Weights of a small transformer language model: 8.59M parameters, untied embeddings.
MLP neurons of a small language model. Each row is named by its layer, matrix (up: input weights) and neuron, and shows model dimensions 0-191. Each number is 500 + 50 x the weight over its row's rms, rounded and kept within 0 to 999. Numbers have three digits each.
A block is one neuron, or neurons of one layer that tend to fire together. Before each block is what it responds to, as a language model described it from the Wikipedia text at the highest values.

Function words that open a coming two-part or contrasted phrase, mainly between, both and either right after a verb ("shared between", "exercised both", "found along either"), also not, by, into.
L2.up355:449521431482515480519473552498522526445501516516560512438509489446505505500512480410373550450562526360547530488459497503499623652521425454408529487559584436545504538528408431509514522552471481528467476396494581442475490508597503548484535470517496491532488548540566490480526573544565484485421552522468534485539524488454362472516477527588521418542487487361441542547470422545532498514537501386530498470467513436480511468489574527505545412477521434501555466433606549590526388522472481492477422464500489520495501483523499496460510448509561536513538569560505488499393618541519535482

The word "of" after quantity words like one, most, each, a range, a lot; also final pipes ending markdown table separator rows.
L2.up330:483518589524439422530440464473538554602563499541502576507426590392505570545483567502462504460586500535564455495584513563500538500474441498452541438376457652505537484510428545513465483551533563526512461522579497476605461553520589439450445524411500495523384444512489497444494484450502585508485443501530488504446468468402538496431422529556539532535460493492478386444484448589480487518481471541472524482386437474540475526460509478563507512496476474485510386563613533499535592487519547540447469488451472463500589457459503540566501506484414488473503443446529429481567489508544590513

Second word of fixed multiword expressions, chiefly "to" in referred to, compared to, due to, plus such as, as well as, part of, some of.
L7.up133:450435429487575505555505518430475547470481455503544520438526494438556529637580565459531548492507416461632542518565473503586546448538530413407482570578543501475426528450412544464576535513438493448527446525492461600460480496525444512447389544461466611493504525502506523479481537449526517524485510556599503579385518542492581573408508496532458529528461564409530501444484449439402518487437493484495503499488511402402532511471407485524456402471448493428417502505552537510558479477562453496491464489487545553530470589453492504515496458568521502503490515499531517573638477524477510453
L7.up170:487498584547423441501436461523463576595529499570537440519422512452563453464492567448446493451504479514568477482533571553557502478472628542479554516440579461490403487644429543483496597454422417494503509501430541414466512480570503433441477473469593484489568560565441490448526589530439509487518528467500589469444610460496510382556488480419548451479441505595506529432501505523525531550429499593482440527552468503505471544477452527447500510371470465446520519535582486491473461566523460564505378463506503511488379505572489470509576538484493469526528493498528521516424513499534515469
L7.up210:489580494457599508408403472439560502456527581466524612500485489466436487493535546450507581502496482500602479603517553443419522555460444537564392469580466490529401577483568529431536543518494524559520524469424509413481447584485472481541434479440508416498536493483494562387496616493482479565505536525441503489463407501497571499525508516454534509499485613474492489558485473509491484430382523517655559487462510519573459428482582524454544517543459483451435495554484479506525445445467450540515502431464533450394541421540592516478493511513461505509568468608474557514456505520485494498
L7.up234:505513563443592527534626563437450521525427601528495439601488483470435555530544526489423585470531458463467477551556541443503529465533546501507499482423565580466468475559422524491461486463538467527469468456369505484519450582495430439470484550517474510448522523499513452512517505583453574469578532564493486430501512590541508558540532513508418478448546532471579530547366603471454479442488491496547496499506480529488574515479467607443505445455442441562472455490552480494465420550397435512413580458570438459520513647524525487487493463491508483400539516469553616503479443430502525502
L7.up267:499519415458421582476536454454456510544463485529542577455519576545522469564468471532415467453545539429412502476524553549514541479499480459494481514441487563539428548614542567394532457459436523563520533448486440452575520502550524530532384428565502529487588489540554419564539529621434521481560506464363481483531565523481502542545428464384494523541477579505525520493496604524495564476419525513537531557524433530486428476515489522491582545538444453519551575528568503457553558527370475421487458517525499534404444425444452531474509450519414424439479498452533474546483528452491515453
L7.up293:433563479472509546550569464507460541448534430537517506489485456459549498504516505443437456497478390472498449493555528519548504472492497485608544467492582539521469530478491538556458630476500540501546451425494499568470525524460466576447506499523518446495446444569508540501605500397485426521507608418385496517561525518378454568520473545630560537535453508489602513535442526510501439532451397482473454437385572390482493476409606471485472502517512480476524445446517598465524348501454438545563543470553513531576512544460500444518467485500515577464573540527504553509536496507548436515
L7.up296:446484518573495554522527587494489518474484544499531510541482547458529562544533517431553520475478518448553502460488526443592449397550492534491389491495603536487533550505563541535436496500451543567476485470436517394598408532462542407499441455452450507511475541445552405507501551511598472537468505564452497428464516489518503524481475615444566398497520512464543622470513551491513478534389488571506530541485518508504506441513562425443414461575449504512517471490506503437675411491473531577504499499514518451477476539389492505418528461432518588429468474517474590398550488589540460488
L7.up326:440482603464464527563564596445561558541488514512521603497493538453465567545510532597540516523498456496594600660539467414486585517503508475531558447483558570469486497496440479508505524662444535462492362450500488498484512561416510430490440423470534434445572501493428545412509539483450517494492487533499494497495466405479531486403471584558547423429455485498569500497578564503460460501490516454467513498450514523389479488464549530484532606489482468390519461525594442552477475453486533474554469452508500499450549473513490495465534491493460398491565457454434550549429480442532469538
L7.up336:417468446461447520528445519469532500553468497483584552419462600485495531467504531478493526528554457524508521564574538524506478473565444492584517469551479481577560490485432496523434568573546584491518510431404464408506549478418595563560462530523430397556570563574512415421518534530499474441507496418463492520390576402462473469452515502520483450508584536481557473481513436548532450551511474520527417472442544517504592597491480508353513430493502510445542529473561482393495464528461489566512445504552506512462622512553483545418456525574446481427577452529556551430471523563511517463
L7.up530:501497405469434442496481543428502544497465592455550588472523519571489481519498374552412585579530522478423463555508510541500485575549470560472473493537465445482468560527398467477476503487387515487531423485504427633435530508497457550541525520481489467507551515536593517586490556441531484455501573537546445510547428436545433422516466646514501599475524449419518435483470447493503475480489588560462518565501511570460529505483515528523483471490573484443521508533449590503508583366497471512484437434508540385524560479519548450497476609540569528491545524498461394463425458470530505467
L7.up535:381457476520527491494524570564519536509584534534454574458486522465455544549586526598537477468429537462488550499478520390565535453506533417514521450553579461519453539545478598479509477448489515450433461437541510463463521547476391543481573613481547465459420532543606448433422480490512491506370595541507513502503476485506488614449463489387417531549459426495508516437559540527534527416527477465492473501485519428473558569497519509525507476592477481550514479488521495431510422501428510566459540463459456578561460533532565572496459402514539433398612520544448422493500546515523557472
L7.up538:480484463601444529485521531510472579483482569497497456452461469493470515550501514444498577418526510563471468461529464540410437527514618426462563563427585462495565552546458556541407560563485500511507530422452482598490480444482489440532470498541403578502530472504512416548473495469496559514527514434496566406500510543530495509502600497513415520511535425474602468474516525502454593541556444587535479447548487467492508488387376543440492546565519527461371574482556510565454461471483465588444534451468417459529503550523480467574571504559499557382599506517522528455475534482517409447
L7.up673:571501550549445597437407424603570481549556559553547521503408501503522550474585555483444518503516517457547522541532472452482594469622515476541514489565486439495475498586486524481520485449482498550567579436465463423555514606380609552499452443497469523515508568582497503504507491507490501442559469485417562489493473539506538523476450516505571513501491428482497517482571480485524441503493529519573525464465490496516473481530395484404460544452526410627500480519568451557506431559523458490390489454500479497538381476482380545439484428476535505511386371595465495484454493541509504490
L7.up677:431498469446423553461493371445500518574506551494445560485537552512485499565586512413506508548553566486453562458481398456536551514557432475514443457613486469450535431430426496496569472588592453442474463531492545512439554508446509543553488471356576486522527544515502471503446500557558542563500565549521437478453593529531585475436476407422566542526497449451522535442531503478539540581533471505556468490449517557452532461537456535555444603554485448441445439521514414506555430537504388524509540508512465488517443605418492551522488569546443403516508508478517503536491457466553485579
L7.up709:443479492501455444509503472501522544425494564505496547441488529419503550501440470550486571464479562488481495526530498434459479480544505468640436445552516454594527509485449613535478458447490496583487498514527531517563520459531461461484458400436424479539566500578434546508506485445431461520544527461401475525517553412422538479517474513546500436491458626477504455500544536523506555547457474575542465689457460460471502516402509470461516546570516490513592363489495576445513419525589543486542463424487406485516493445561444465488610509489546500544632506468452498524471550529521526594
L7.up727:441472474457599461478573517497519549500520478414509545431516558531498500498518610524532525475541508449567560488436619498449528452445488454535376422556539598586461447516521463496511494372474505493488525487482444485420425469504513496441467496429466392432532532520556598468508547554523505562503471495451477497523507518491416519559510504576544491517541484402572564491462490415483484457483562477468556573456608484612492479496538458388461513549473519544407480543503466433496494549498487442503503564524473663515499514566548464443556500549502549506489424458639508578473468508450423482

Digit groups after the thousands comma in large numbers, especially vote totals in election tables (246,025; 11,381), plus commas in lists or after clauses in prose.
L4.up174:501492570405497464440508515482480521492571533535474536473341421489531483499514601509423499524562525317538525562450452427493557506461581580516464482524515455469564467492586535522523441516526486473505545512606541482458453491496473494533455479539509440408467538515435539427560542495481467451439463563508492442499423370498542488502536547520495510380541549452566455402485429523549603596529576467514492502529507506516527471486590461564457509585543549575503509408497585512521467568473529477425471487446402501519493573493592490494572453557543452476509449505549508557557451470508448484
L4.up245:421649531494567573432484474478479553517510531482470580452434410494553540491524461511474398566523546532535566534518480496487458485463426428505434383494478530487620503496548536474414482466426480425547547469636513445564493494507507426532497535497532526445525522531571513374599559519445508343408489492564528518520477551518502423538561544473511621458521505551487529456552518479518555590488520508490492560484521595512509464453503474521466489561465488526462551436563536399546458535477490532427430468452413488543564533457523487443566430548430440557441522499482449521529487453486493506
L4.up464:543498481481509362582513415518524563560511530593490526565535497527558492474454514566491570424575422479477471500430574456564538453488564560407505502510509516488565564481514481517481456506525482505472445484509546558524529533493459517582460521497462440495532465558529517428578603473393414441520486503421438457578510368556467433517528506542553478468567455524472527504457424464444485426478459486476408489386528462607586504464476565571427466473490574632568462428500536559557492512543524450447446470511492409455522509462532503488495498510515582545614531553454493449588492466457471545
L4.up534:494399518492553458487490503494461557466487537567478535429440378528466476434502628530543516464476571503508400517507553485527490456509486459604525463604479543484499549480597493561465389574479518528580445510534473515587466551511523491556488439482595402433486607464521508492440484459587506437486472538501517510547484498493519511485460492477540439548482577514497525488528420494531579437562508443411524541452579523479504399472560459562428515452442548510520456437410461307537590516494472515517433467445481552551471549555526395487457590588488517502506509549551491545513523519444500525

Digit pieces right after a thousands comma in large numbers in wiki tables, e.g. vote totals like 239,343 or 2,829; also scattered mid-word fragments.
L7.up25:539545505458480527413459537476525555520573495414511445568442495424457402511526503533550539507555471498529541505508622452390586548516496499542445419517429498498457561463596504536467526530495483448538499492522464442547564423544532449554509497519445447476422573586502470451472568428463498602478459606510432410439458483479477431503499573512559500490574502500490585475507500466498557484505514506541527497487449492518603463440444476436491465443482544611401508459470560480543566464610602394543544526523452548523394510468444522525447487569421457546479570546503492461519581448575551436
L7.up112:465487550559473500481533567476517478430483412477492582423510455530488529544454482515493504558442555485561414522399536524523459532494497472487427460458470481485542628523467516439464467496457518475610505490487449500508572455492491557626490515496501474457555512521531551583515537554489479512485491611576515461483417496541466594449507630492411412568490492480491509474536514470422478501527575490554459445387559440496572477433486464538556450358386481549493507565418543484498510495502394559494448466549450465520494492425534547425488545571545553580428520583538596453540469467409461525
L7.up151:590457528520482530448542540457477453449447462513556472569423473538468424472633510460579399421496427477426386481536553603523556494542508445454520488458579517439480465648507492521458512549461489513414556453572458479416461463414503459538504493531570461545555556531439531500553550579557540505558496434479525459531495493539462518512595534633474475470454504507522517495480397555543554468572441467566547510461530481495460483485510579436543552432408516495591475477395579488540436534503446499487480584495532474488499554490562443472401522487523460517518487543519499428476448430505484599
L7.up245:448474443510555580512548592492391425445418416573561443459473501523501505459566453547556586528537480491396515504512514595477467554424501448487507517476459506515462465462545587464434484483406540547455478465481572519533525488541545575477462507538483492499616489571450399528438524595488517515491508545498493478460416430511459469478418542515542518493422458425589501514511452472478584466483475406477555460473577535542518475538431649614501516459461425519532533502479531418451503460475551532481553512434525479484398612540470461460481483582471443585498513617568531525532498545525493463
L7.up310:554506493579432448466569413478536479484508517447468476530449448611522560552469482561476388421524514575496465525407533513462454485509458490592493475594471447454457557358450475508503579501480431514580441503492520488461558518504529436530555489480537508516499561526525484512590546361464515474494535552508492543559394484572512542585522466504539517558503487541528526477492484453538509430524398413519518567503524504483497549517460431579536456417485467475485500469495380603584482454493505473509522515486496457396447587601356539525501573549551397502472502514490531564548543429485443471
L7.up312:605515427568515472555637586427549580429537447604383498509402485602454536537509463516504440498519509462496454518560590557463497476456537411524557477517540520453475476501474601572483534448501489504428431486492543494472480516544550461611548484511465512518503471502489443410493523452438500446459443468540490458552538409528473535561485562484451516606443527483533530494508500510548492474619498388635467460375553474464510502495484425459496481439500537518519491593462482515539504452482486460483646518524433534502444491449415476435434450596492493516453495473500456487528500543490515565
L7.up323:462515507549517429551505432591544530452490552449451411404476567457449596534643465551533489495502523517508455351534494569464496523535499507496443470406523477493613584497455463492466461510495543591532511454476527566485531509419402565460522497579389542532574540493462460546515581601482534468541414547498572557503475515546453499496539585577530481472425563478566423548451406455491484531504392485528518514457502582542598551568534502517430464433403493465419531418452489502502507406477523517460518465567546532454456505494560544500531469470574495519445478478487503525435494461498486506
L7.up358:465495464487570470457592454436490629478558597446502451497456426544439455444392482583481568540552533467527415468478474502407478550418403476531456495467507444453529498548468462498546480544508518526545442514515594534546574446496520468502436485615476521421539619491439509407538497537535487534583444573565531567496485555526571444438360506484505526429478540566509471492534496555504452516546471502499516511481418497485463544589458475484490558462517456538544498504456544460452568412557550480519428533403524450560522517552530539498453476551470522566365538495512539458489452528573407566
L7.up396:420529460612474549522512469458420494548505496514506441510534526459502548482604519591501556483452535472543499467489558505566477507513480504472507493533539549483444585434409613512457516459471495468514486475423443394441469511557482453372400553523465523608569537469552357491568581491483530481510485469420523501454484519528439405471524550512527552469520506513546561516483478533625559509469505457520430530427587502576552487440423496517494485480575539530453531480558445457369556528573604476489479505442595546466478457455481523460485480496505366453458454530572556552469591494503508491
L7.up403:512438515505513510536510482516509520589459455656444390543446519441542550479599435491443505495533526516463460505485466538496550458503570427435497435496474485465521474505539484445373525495463443441461427475416476476475555452565434479521510546495436667533503542496503512504499485603482482555449504579515539464521585553488430375578488538559479359513530521537508514558524542441401487529556589419505557549488517481562531476422459527571445538444455522521556509416495539574451486473515489531476451569552504419503478433469527500537471452492555498474546595555532550584418466574502491532
L7.up417:549442368626480569438575482413482469500484511480492617538449527445507482562559485449501464588562471477540504482525502480514540512518546507546500504525551456406486467433439415482418470541503558504563520449553579526624471527486489595533472505524459520544585492477529517541584576583512479475550513532559505417423570453559484532517484481476488438562458486471512516482472436572455450527454477541507445486338513440549569500474449542555447475370517491492506529525500488490459471534448531477528424525522471474457539539396411453594501525523627386497498448523501491578458486556478444485
L7.up476:434433441497512512432396571471432570419472422559585398495520519515505448501438478511503490554523462504531515403490568516490494552553454447505487472549489502544484483553485507543436491517519458527522489516423526506432505452445536447458574459645457482510472474553470514534541442547562513468554406512518580534454466486465526528479511405554455496513555587553515515487494531498527537556431457452467407566583584565452504463470467558518489499422456468501594497571531596504492505521519384478390518479407590495481513603522444510565565546620498523586510418402489504560558470484442428545
L7.up492:463435511442540472556494529431465436445581457521498536502466556559538492505467478505472564482487569473440453526470550448506446608450477485518582466463549501455555505489437503477454573483468476552585453523553508553480508604502473528569557479565529499473457416566411512561546538543502515533584482452443560441412484487476444501525414487436477564439555448423597571504501540564469518573520451434532530471438600501444605408513363474490444458491503545484524447506525513520556566540527469630508480470487462493565512455530625480420447519543465471585404433536543540565432439497482446451
L7.up541:505434552406546461527437511514467440530447473591483451470466549621579463487514408492536519512485454386433415473422459542424497524491540496554561460567532432475506579549611600505513545501598511537403516472445521434432540472565478525493507464475458488462540486564501459513478526490451425553454534557532496499479580397538444571493451474536446499570502528510571580473511444394505588457474558435566620513513490421496588451573514571553526441514458482496553476588516509506453477525538496562534491513407512505500460568491424514441534523541460417573526521478469455543556415529496433496
L7.up579:497508461476506547414516437586482459527521476516454494473481482547528577471465455486471444497549472502469446465513549554522483486532514378542482552554499449498573444534508609433528554422550482400558476428471521421573510508391407551513429499566447468545485416466489567531485532554491525542514521557479419437500433516529411449578464600439533483524512480536561452441504561575558525573503519448490453552480548457443478542592543458450540416471509541480506482550509544537539569515495516429503455447445569612525430451471621521536576582574512369531531522468471537570457437483580497422
L7.up686:487552475467451502446532484451498499543471547521597511517463491520480511414453497544440530490494554454457503606550512471518502504492564463525469502475413491521513391483504540466457529480385533523527491483494490548492463608511470486424472549459466461474578504474557545496502571576518626440447418515530448510583482642480503421528479485549555414436573560495515534587509479500462532542572507468554433600507520538507408437470407429563530461407470446455442576540513575427577502413409491492509399438359498515481460470517546479484570492545560491520509590588475493524431574515531536524

The word "of" after a quantity word or an institution-name head, as in one of, most of, House of Representatives, Museum of Modern Art.
L4.up203:489532642555437571576577432507536489532470486438475504553452531595430424569480557530409477557562526511518490416508451450528629426481505645412523527427497502448508491595459497502535547498549492470483499436510518476528495606516546441485479549421527539521470543474404563418567524499505570451459510452523473526465538516460524525481476499507467517549481490505534505440470555462510413490495533519502587424457419474510438539450467449551634467502556427485450387475528483523507482465534473446459518550490475538539544441491507479442586446514476550541537482459442344560452489457600506536
L4.up563:561466447455498455547565512432500487547498463510482533481552578555488479449395505439354566428464495493482439431514542462477542550480541597528524438582538397540549416533498547511485443489509564489548510511601471425470550480548557493543480565495535504469398484526531492443545469546503597483487474528555505524491557444567603480472453462550509508526482420440551534446453449409525499535554535484447479447530480556534503557470443512518619452567459446479421418562469585562475505471548475528466423489460471558481523438535426422496563538497423467526582426469549462539540409431468572617
L4.up568:523460549485457496558443477451528486454511491470390463613495643501511445505484487477456499519495518482536494519498497453556541538522363505542504506508532431505499448437491561482461487512537503482535527471542550437555467508509583459459483541390504542584535549516523626578581518530435527501432504440508489535430510559392575573461554405481600437519594487452492550463509553440544568511490540559492504497413546450543378473549562504488522519521532496530469426624452437484432484407468475464511488474390569477512512481449525513421590517514506399515531477513450419517423564543598494490
L4.up726:523549609512571475516528429479444467439480588534490462493533520464563550464575552416516516514490565473450447478600429431604509536533476480471458390491587555471518493619480453572482581485485444504447495538486514449461442582550465468439512565501405517542518578410488467492494579470562562555504451452596555512480457526423460512527431495382491523511556455491456495436542510463476482488433528465544484522440528531541593568453436483414491533551591455471460565578506507437479465485478515497550495523526521482556522487428491567416530484447543504576565404489426508616435387504491502496

The preposition "to" right after a verb or noun that governs it (transferred to, belong to, due to, led to), plus "=" opening new article titles.
L4.up89:509528478497469428412500536484502517560523529529549570528486410524474527455528538436448533481438460555452580579499476538466490559517393470564553565514493468442370478510409511487496536524462480545450464430397541586514554479541486465518480395475571518482490493516492486426488525409466408582465515408520461469545483380497432456517494548477602565565605618595585468446557527560540509440439433535523492531487487477502493574590544484441509501489467566549539511460530484579457455530468535528514629400518431482448414512513544502474594512563493565513526509492505507426580516469467492514
L4.up112:465493417491431442510479558516493498427498493551526512495513492470441568500558504477501534515581526489533510530461544466518456418491533384525400521444563450505587519505477498450552538525460456535459472461458452535429486564514556374512435442419541470539584555495533494494590499492488507416581507526551573464434498570637485473446556546460527529552520446539470558417533507463505499507508504545555516498516562544448484574467563589501623598583566531562539455456483471536483465501376454452478508375430461487503466535455503548463576479523479390451451569474497483511608433492510402416
L4.up557:471572452474436500473471477567501568416574500559433537401453401422495569453562469542457551537569476478542604522412455496517440532483466499502483567521565544483483470557562551534500508576571406551583518432469482478485465526519595491490485483533523469502546499487447442523551534513488400477601565534458507545434541477475439488467575469444549524537574495497493595502412493472480497578558430508583436490511398538422466584513521426466549448545489468545502525487550471451532473499425560472469531372482450549532432487528504466477610509512569433454447619491463461442588468507485424551
L4.up701:500447517434557522588487521456464571525410523478570553532507507460416518540564527475487527457569512427548513470511448510497524503535523460478480515470511481446466550555374470428503521459493396502501481374497461506456392510558405407467488439567504487555566546520443457531486523514509481532598544532356470578506551413589479415566522439469534427605537467494443423504491489533507454548420496529500470485533497520462543539496563498444441539569536464496405569511493484517636477505491522520409497448541490593515448526529546527632533484563513509406539509555577559445500439548545537479

Mostly "of" after quantity words like one, some, all, five (one of the coldest); also "=" opening headings after blank lines, and "to" in "According to".
L7.up51:521520573501534406542499426397516467532485417542549542541453548534496528503534610505491533470569500472434455416465484379533481467428498496548539494532591562608433510532473465558503408346448484492525510457479438429520506554487437447479524516466415500600455521464518491462497618463475483627465412542479495482442451444464582559587507512541445504536429504433504522589594571513523545514489462499463483603491536517500521476578527470476500484544472490507504560478534474543424493504487459560562457493549577496507378497514594492525496484581550482494468447511463507507465473449618414553
L7.up142:358446507408484487484499604493580504441543498550527443522434427479552533414513518520552440452565543503488488456455542457494511564463563479483568517440527513555418516504511439552447572481458487475557483487453573503480542542471487527551511520494538517500523458490386488415453559462592478456527470510487437559479513581519539497465344605449458509427434549560567472468595531578446475462486450499491506605403519532448481428440534477597585526472525534453435521527478536600466524580453459576490500455548478440513537519449562529535489569544456448430529506563487549482433453412515493583
L7.up162:408608475523446514439411390489573522483448458565465507506455563545470538516454589511478504422487500606474471480514602458448539504468463543513523481570441487417510583490567469497447484493540492400533487546572517507470519447481459490421380489492480468623495527490561576501467513445559425498504582550444486549418569508493607514436455504522527514490518456484485488463465472490472530489474553526588437512538575532498491440428655519478526457607509569484514529553538537384493547487538532487450447443531407497481413589506516529558595552520454517443484454485496504500423455502495394497
L7.up186:506519537505494493427486528464499597452546513513547488501452478472510537513552534496503590548569431567443429562526553455433477426531468560416505484450545597445579506545474581518492544579495493525540435454456362517514538549559464545430500437463464455554453551502475582543600555464489488416437508517491483482396451453514515462484553547481457546546500478452493482575567472577527440542497464474533553510501458503520510483471439502577578430559548392527598546552532502442476412497491455477505484529536357450521403613481578503537439518593460543434444530518501456520419442480448420569
L7.up226:476553476567478518648461461428530511489586548478485469473428513397541410449532501618486517468536548508530501503528508506565472453435451475399587444519607430433416469448515528497446551423665455532524436440463482466527439590505438557517576534586497553517488599443494504496498557474491427480495500493496455525477416547479486537557450496464505422439520508550520527451488520521531478431456547628539498494405494513544491581479520391538446524538392436549538527472537461528481462521486518518465424532527533514574539548475542488582553479559587447491463511483453544444558502434515473478
L7.up253:532550553604496460494510465521544584512411542442518489458453534517562584529417582509429566419453498424487505601434498387502488470495478512557389480516550512518482438493541485565464579490531443572504524495429521515456522552499479540459507522430476507519512493461503550480498581488442430450392474494508484539533423467498556407533526473488579473598474542440620541515515500504480582567503539516548529681406403502509515525395499506454444554503550538520529540483494560601472525545530569454481456561438420476439521522515531475549426495523468459426545496431496519428411479507493506424
L7.up257:480459478388453500416529617501524464386456466530426547395399500526468469591527421514559558500485559422473510550486527586479445505490591477397478526455521597451555441467558514600604499441507492538548578518573467439598430532504484498517449557545450488505469554454547465504508490513450516500524514506499551489498460491449504471412564533530480607548583482588397504467462494515482526459563475504544544598507420527509593538506482449449473483505511473543508572514537505570487474477488505434514503551492533435492450386587464472475483571572504447473417396495556441514519464507520435432
L7.up315:455522589558419506478481446418452529539440564508559471445428461480393460567447457606423495449552524516402603478480507504449489460504516477584489533553509580539482564560487539419490453503453420537563489545516515446484461565423458519470487542582401500597432510450515517526540566560525485457589453463563518458532491487438510498373510516546536507521478469559519413515517542548587525536537532477483513539499557464509503471443514490465429448532433516471558579454495409427554521527487524471579528437533530499623505558532493566492490489487489507495646403417455505406429466447468553474
L7.up330:489617487455481497501451550474463475389450380471572529488469480510447560589539433424461521512575562466448509537522475625495476416502520431545471523483448488533497502492575547517540542462432573419425479480475417467411488517454501503518484668536545509561476544496531551459490551412497533497638455476497594486549473529427503489386514455550573442456602552476519521442587536510579509583511503409413503462446568552529494500454540523557528464502498469496522579461555543573534486465495505479517497459598469519496418526540495441457487444563410522539513514549449497535519529520500421495
L7.up337:498475490588593541578514529402509607360423458439521502413497511521572459496562522514508510430616426524484423490572501504542502502553558462375516512450549585493502474510516528515439473431478480522474592511501454420565410562476479502454514488547449529488465546471465554452515561472482479462496488478453494497502468459520395500461335505524586495485499490454493567480533532678525555520476481521515477440553501503511539447525472484407522582480438560542535626561543542478534411446454477485517553496484517524518472468489596445407489510538480493424495439481569499575546487559491531496
L7.up384:535533428456470567465579544513537484432640406502513582485424565494575528495458458515552520537530488499477509463512452523481482518493430520486466518490494601538465460468477553510571497458529527453484519521470430496441445465534517535394431545553451504602525594396503489442570537519473475597481523547412531479574412457602492545503455477450442559584431503458511521550485443556473571455479431446481533574491463501397541609456516466435586551487437482531513582554420485421461398534503500510507445534457484541548505445445505526529520586557534537493404448477486477520564473412598526440
L7.up525:494502482579456505506530547483461506480529520430337536516552488400508548491438465424505520446455579487495487478510475460479493455511529488482448528496599521596497514477521517480345557445471545563459512542540483423593525474507500457413475483514544481559520458477521598500494502472456673437473448460494552534563543497440482517410520452498505499553494537471522518514573506607584616478523486495479433499496506556470466503424473501491448594516551582495590462529568687422529510482490440511566465438571551516472543402480484508524475500494520509450437468498451411497525457532501400476
L7.up563:538496536524501442541546425446492628382490486504520411489466501562526538522476552462472581540507545485619593541509532461574483477540533415554415540478492544496505477496581512498474533564451609507426459483488504503411430549500562457382502552545559468550469512509475465490510524478520466496529472432362514506485526540614484409476522536450509427546459480522496459448439474494476468486515483588472524507519463492607525488425547443575519509498538505560533504427553569521455526533468567572440447569474474494534543547456474506375512536520435330483449538473516445607537448432564506482
L7.up633:500517483427490435445495482466413531508448570396575519471487502499438511630457448504505433450562555438506571508531581497500488568440513480479511563537554489503434502484437592503523498463473439434507564540469488543543427575524514417480432490492489646519459591548538477403484441517500548478595472515503564398452507541433446493474448478541480508471552508406497495548535470513626546488492380508480321502475469582565519499459462527494477548576581515541595542491448576501488552507537478508526469505457471525567423467425492412511525497474504500508412525591435524525517580524515522511
L7.up679:516498469583482447456502567485499444401452459460465513475378523492465625465451444510473488473570495459508472518495504546514574551396399564491490546536458468376450459505555524484521492486469441509517457562532435524568496537579526515502477528421496394474472500461558403435546566513491480514508528468446487455508399427527578506530529450442532493486557576416552450479565505620494548532491511515561471496482512491528529546455492461500569528557481511522463595524412462580538518391538578500572506504466542528570471580458509439631447448506506522492500496613541562520443528533561562367
L7.up720:509472502647458498448543564579426463421413598467531502521512536491498420495544502642513480455626476544472490520542491466580552421446477464504484500514523485498457555512481523536490457457420457576510469451577516454556485555502407413455479573527426532546581546389502427564605533533524488501554508375437498623480481459516443442478526511536531474506477591495530412520641497498427473491474488524522511510492446430486562657435530500538464491486487496442567489557512497541504531499503476572571549445533534472455435518451505444448482488514463465461481495435517479459522515579521471508

First token inside a parenthesis, usually a number such as counts, unit conversions or percentages (69 ft, 35 episodes); also year digits after 18/19, and abbreviation starts (MC, VA).
L2.up2:485478451545477495569443473460492424454606432462495640592499532532467496496601472514438527511604532417444511545487524485443527521466527489581519506546421392450576559448395468479511554556460447450484434541522517500465566511496422506480484474434517515422409519466518457534565390516518560539553467612511543448491531495477451487551545536421445538575470485498527582504558537593489506472521453532496547518341566461519528508538433420537488601543478530511558494486468487450566468458409441619408437496467531445537430484477510442538458556488550520529564493527496528556501497494454476524